python train.py --n_layer=8 --d_model=576 --n_head=6 --n_kv_head=6 --head_dim=96 --d_mlp=2304 --vocab_size=8192 --activation="gelu" --norm="layernorm" --norm_place="pre" --norm_eps=1e-05 --positions="rope" --rope_base=10000.0 --rope_fraction=0.25 --qk_norm=false --attn_scale=0.102 --bias="all" --tie_embeddings=true --parallel_block=true --init="normal" --init_std_qkv=0.0166 --init_std_o=0.0166 --init_std_up=0.0166 --init_std_down=0.0 --optimizer="adamw" --lr=0.000648 --beta1=0.9 --beta2=0.99 --weight_decay=0.15 --lr_head=0.00541 --warmup_steps=435 --schedule="wsd" --decay_fraction=0.853 --decay_shape="linear" --final_lr_fraction=0.0 --batch_tokens=131072 --seq_len=1024 --doc_mask=true --z_loss=0.0001 --train_tokens=1004000000 --steps=7660 --dataset="wikipedia_en"
MLP neurons of a small language model. Each row is named by its layer, matrix (down: output weights) and neuron, and shows model dimensions 96-287. Each number is 500 + 40 x the weight over its row's rms, rounded and kept within 0 to 999. Numbers have three digits each.
After each neuron's rows, "fires before" lists the tokens most often just after its 100 highest values on Wikipedia text that the model never trained on.

L3.down1052:520543520533536530525411564463493489451564536543551520486503538448430592486499475519480488531489521499455475448535545463408484509471501498515509514527471520509486446494466516577488567497582462459508473519490423564525475453541493444493520569571419493462485501485480523579446497404521458491507534449498474453505586491541499492554538508500449466456574559560525452602536473483521505472504467503548485570528541478469465514618462548490520535459464471520503438483404452449470506468549490511476504469483476516475528543455485427526458505435599517552496533547514567434457445519496498456
fires before: " |", "%", ")", " (", "."

L3.down1628:501501476511434467565481482472418552494532506522518434519540593509505467510543490496437539451480499474487532569518468426468505481473477466516501517449498472420522525462552528530467491525509450506457500487521483485536453464494514456521503591527468487506405471544450539520515505544517496422471456525463553538491505458529505478469516446472465475496500450507522530488502512524478439555544524480380527509538494502482497540506520497595466436493452390499506546531428522430520475478512596508520509451491561551524483496480501476566483599491509430453585518574463464439489473489613471473
fires before: " |", ",", " (", "."

L3.down1433:538484531461447360547538508497511449484529547468440540493462460522489499488615511505570568526479573491447481442510501490606527507483497446493532505496504494510548492472534519445544540488462535531515481533491529548421468544434469479504514559518443483527535504481413559498488497487620507499470474490437463374498478506545561547495500454403549495522491452521532525495528453523568537519498489451468497487486437512487490515461468482492506446561548506513524464445419538468437552455559441475509476483429477481485467513462537490562530582559513494465541495490513563460490474478510483522
fires before: ".", ",", " and", ":", " in", " ("

L3.down1303:567469465534546505497470484501464432454515553505543486481527461501513513519545539450487523485496511419524536440490517519493495600476518479522590446517504478501450467491526557496491535436538549482471570573456517532481472509576441507486411506534548476509493528547461474518430560429450545507460503539508468469548515524522515513521500454538530520484539470506489501504484446556477475511522474447462556463515521524495506376573519575570486466456514474509476533556483490597448517498414518532473510520468537485517573594478413467502493532551516482497423519571515459517502524542469488529
fires before: " |", "%", ",", " (", "."

L3.down564:487559441507593564530539498556546483543551474480467475469497450416430507517495478477481473437559500534474492514529524451486518491488513568438512514495468530500470472507499464560577533510535476476569441514428494434467486473518481565453478575494532502509472472500490495463566415527500499558578478535481557426541397475586510461455559514458515518523494504473492554463517543500466513510499568507585517507500498475498475502479473482552508549561496464509504446559478526477532503509538489540524540529522499460511427389439494498523550479413489536485527493455495441436554510464459522590
fires before: " |"

L3.down1951:531447523540449598512481499509548485499471487448515436504509570455521529516553467576445458518496476487533521487500433549437429575506544518568495428530553489526463578532427471580497546570460495498462497544503556486469419494566465500571515552571508490460485448530471573522495560432459625460476437445455432577494564538522475445528483529479481494540488492497467477524480475567474474478555532560524474481476552487511433543485527522554495488451496432508473501506501550540523450505421482429548563480435537508529559439454503502474471549566561472479575534516549475451530500532474477498
fires before: ",", " |", "46", ";"

L3.down1603:491494485507481495470520503544500504502560418469456465522500497427492544550528540517500472513526491432509418526493510491499451470532461522589520472446445543462544506487483514447432562449505513517509507514561470453534497478523457485539538516501501486471496497478490468483443556511473428459588511428480443483467480484502563492484489492500479472515584566476476534505529511472506428495445462432459456517463506513510524530424489476543563533508530482476460521462485474443414449423475503510477542488521563401542470477507498507532481497473554576450474493498477536491532512401466437505
fires before: " |", "%", "50", ")", ".", ","

L3.down2028:482462505550440428506455422477527510478517485534526491502465508464425547483481582456524448443578508499521531548459478453493456444520530489505485523549586490515473490497504523512519533485476512499524493553454410578497506394587509531529511456471484538502478510407534539593572464511717531494537552448496527490456494487533459470477473505518456490509495440456453526558482449482512527496493526476457452457506508455552452485503530488463449512537547445509474481476444473459497535524512500503471603515457494548477474552504456452506480550452508500465521558491422488432487496504588496457
fires before: "\n", " The", " He", " It", " the"

L3.down1235:434492547462447527523447455458463506505481488487588507510496500503459504359477563390548489420477499532520524556486480465483458522493482454491467578526509487460476415496475490525492463457491472471486580459459450437571524463567580593503483549553427571529535478462552429516555597500431445575493537483518476508510522496526472482492458527436541509523513450493496537513505520514490492485452515473517543502518488411494454469535503477447453440556504454456576498511436562479465427471513518549508476561439463492471479478524543447516497396450531494472467465524507535506519521528544460519
fires before: ")", "–", ").", "),", " |"

L3.down243:403487470600510543505560489552515493464492528580479587495563517496578486544501530456531536529474501476547504518548510505544474544550494441484529521430547514498514551546488486481502532489434507462490459442475462429454507513472480396474538435558496476567470516484541570449469530525505514534512431502530525455547467454476479496463494528556526544516469554555582471498503469487479526497496497472550427530521517467501514509500562451544446491503532579455544519504565534501426476459492526529468477507591504496531513504555482533489513495468507504431565517470540473523566529493531498505
fires before: ".", ",", " |", "″", " million"

L3.down1306:573610512485533504482479586487425537460482438497492519472463587453568536535530489600503457486408415448500494487486509588520515474493480529556540422443425462505547469493519506565500543557478421507503483468521507489544506509458549515524472502458423438489517514481488516446565551493480516537514443545496575533475464518489556542516528497519474494565475475530409489493469491492481489513544555467568506505543512446506477538497478471496471514477470510512486542511549523503476530380464494522491535517498471468458478493488590484502552496556490471528492510481499508471527493504496453562
fires before: " |", " (", "50", "%"

L3.down716:476497505497485345543572489490440436498519463469494564482429489497493544472474538490516478430533527502539500565470504428537473490493493466556588479433487468513570459521508502524494437540547486494504528551527532600503494497497577459521527551506454511438566531503533596489477497528643475534510521498475487510548548504507563493517520440520560462524498529463455461535498534469481449431531469461514522452492524454509417498522519549436490466569517438556498477482534567508443564444462447476496513502436496521505451449420526411550505496511513503469515518494535469358525515470544506510
fires before: "\n", " The", "°", " ("

L3.down1217:499506486585365488451508408492544531509517501469477394514567418530550506465533442541490446467515477542485520508456445518544450483487461525501434473423488433563551515519534501566511500531482495528539415544532545554444528472562537525503502487485503526471475506511430494477535477524464486598425529503464543506528513505470504496464441505516523531496496524473466544402525481483512589475516461454538438470445532464524525531537561572464505511480469469518486453484434577509555479512527441537473442493538454523522569511454558544515438505537529506574545512532507527513492493469555393548
fires before: " |", "%", "yp", "etic", "7"

L3.down67:522472505553501496554439424523497417463483432516495440412496490507509521529563557499447490461549546490514467562428530403577497465516485430553481453544490456447542436472458509486467503461451580479492577529504493487507456496517479469487467448401529535526470519503498530493505496484527503413516510517412515495487538472502500463544428548500478509500501562453423461521577494569449541547482450479499475502492531490500501562417494457553472446451585462514497486524515511481507539519518533528545497492437525432503469530576471477426543557491498526554431472519436481535445496502570504522
fires before: "|", " |", "|---|---|---|---", ".", "ally"

L3.down2299:483495513536452510482442526467509477537484555533489446538532503512456478517512423522517507438530490498523504474410528476483490474585513404476469527567475529464511547568567465494466462503470482477525547541508549524458531463569506509597449537521554526537547538545455565492543514469507446511541468541474466524590528528501491506395443493441528564553551509456512504558543544512515473464514444462522500471444585470565516509531454471426509500517477482489513540460515517503517477480495519538515478502503537583537503529500512474520540476466510448495487509483527526510492467524468513511
fires before: " |", " (", ";", "%", "–", "ul"

L3.down1630:523498462524494454507584509528574552533468480529439461472461487474505449465396509504480488532514502542501578519542450551491521449549470507483513524474511493516517487557538456529498470503496523459516466465499471468482579549476486493498516512457466543600477520488537442470485484533479522536512414579516519498527557512486493490419493506518529440503543489447464472484510562505438455504494504515502460548430500537529534468485466522510511458476493526502506475552503478576513495505472461435464465417444525507558492464587557552482490476530565488475461429516533531441502497457479508511
fires before: " |", ",", "2", "/"

L3.down1435:417544516480481586536484527503504453524518434385525525463483513437509523460460445512563435500474439469482504484506454544462503488468503476541484451469534472528439532500428508516426498553477533501425488483541564509506526428503507472561479501527508511523460497475487497516496506468466482580478547465518485492546493535500483460479480456528435458578507580500449492491506533494453494484431536451494567509513516512514497500518512560494532509472439497536530527495514520486522538429445475525533497465550484451539516475464525494523551458484525566505474534528523506487468531529494466506
fires before: " |", "%", " (", "."

L3.down2037:458459449518459433471426506480426571543507497541515450545511565478523519497605507525493493496484440544461575560525504486538463486505524472464468491467502485506529476567483509509465510511507461478487484561521486505505488523486467528454486477495482570381536469510570483541481474547571479509503472512539463483516430457481481440486509468523573415573535459531525485493436560478514537499523545444582497515486451566489488518524539436533515455533470518509512510482508531471482554575512463481499452507528431482438467413479516546539539504561512560596465533494459447432505481476421420500
fires before: ",", ".", " and"

L3.down1513:517442452552453558555492453479576517463501478572483501506514530538556499519494467411524541520500528572532447633527493471564485470542504471465506485469443474460494524480551499530521559495481468533499499491498520489481459492413567486461518541422432525476522542538471559481486524517480490516456441513487511501519520446470454475561485566488473574541498498547565523491532526490544480503514503477444477562530480456516445539449510514501496493523455506461513585559466491543534522490592474434464533557580497449471518536547470470510523420429514465514488544595497520476527513546537490526
fires before: " |", ".", ",", ":"

L3.down1892:538595473452481458423500511509504434494477544499533480519481540420477483456542508516602490482528514510465487467449445520563516567538545556485469441470567503528517503492499462490417462541542465508507517581586605470492467481496515533481476476489522474495538559498494502471528534518597430515456475475532515475428483522551511501459522503454526500544446474462375520462457468494543453485508536464515504553490523444545478462451439521490502502506480542547470560445505490566530515557398508484454542504460446533490532492533467515461516473490486532491460464495469503418494552511465470547
fires before: "-", "\n"

L3.down2223:481521524594518606447534552427545470433532551567407508526467513504530392419479559455481439543484469540473575497530502543549466480549493502538480551598495531566562519571546465523539540494482499508533526537478489471492457444553483540473541447486522446493498364460508525449507489490495484499477503439484538580559533499473504559463473523523533460525432565552511489470496548494429536458549426498564518450505503507521534525445520545499477560452555528467482451515447489505487398497517519560497539471455495467506578544504543488515586535427453463482526484499468495582417502543521479423
fires before: ",", " 2015"

L3.down1746:539482560532396520499476580533567528468504538485515606537501530509518555489495475483398418509513495478527528443463470525525434509520511453499424512510474511483482473485561470480593503470514488500475516501521478428461513404549492504537487494452516495539568473555545429458449476570530485488616579491494440530494501548492498497447502452507533542484518476529474494444486526432545487485512505506483471538536527556468491513532498487520526562520531522485513520483436457517478495556460453503432412474520447506467565476484562522435482464460506531544508492441412541427501515524525483583
fires before: " |", ".", " (", ";", ","

L3.down1236:500511492482556514521506478479486532508510439502495503530510535484488475582524514517456459501500484492511435539466502520529554502514488445482549502452509477514500473539455445571529522484497490516505582529497372425462486523554372509487484567426554526522425517454467513498486479585492492509452497467528523513465500507499496526594479487532468495495492575464496608527578478507574413544588507506449480499512463491442540525488540483465506496545530523508473554423497437542525501531537474510532499466533479558498561522523465437374498504546455447449449438475442539499474492526541535565
fires before: " |", " Goals", " 0"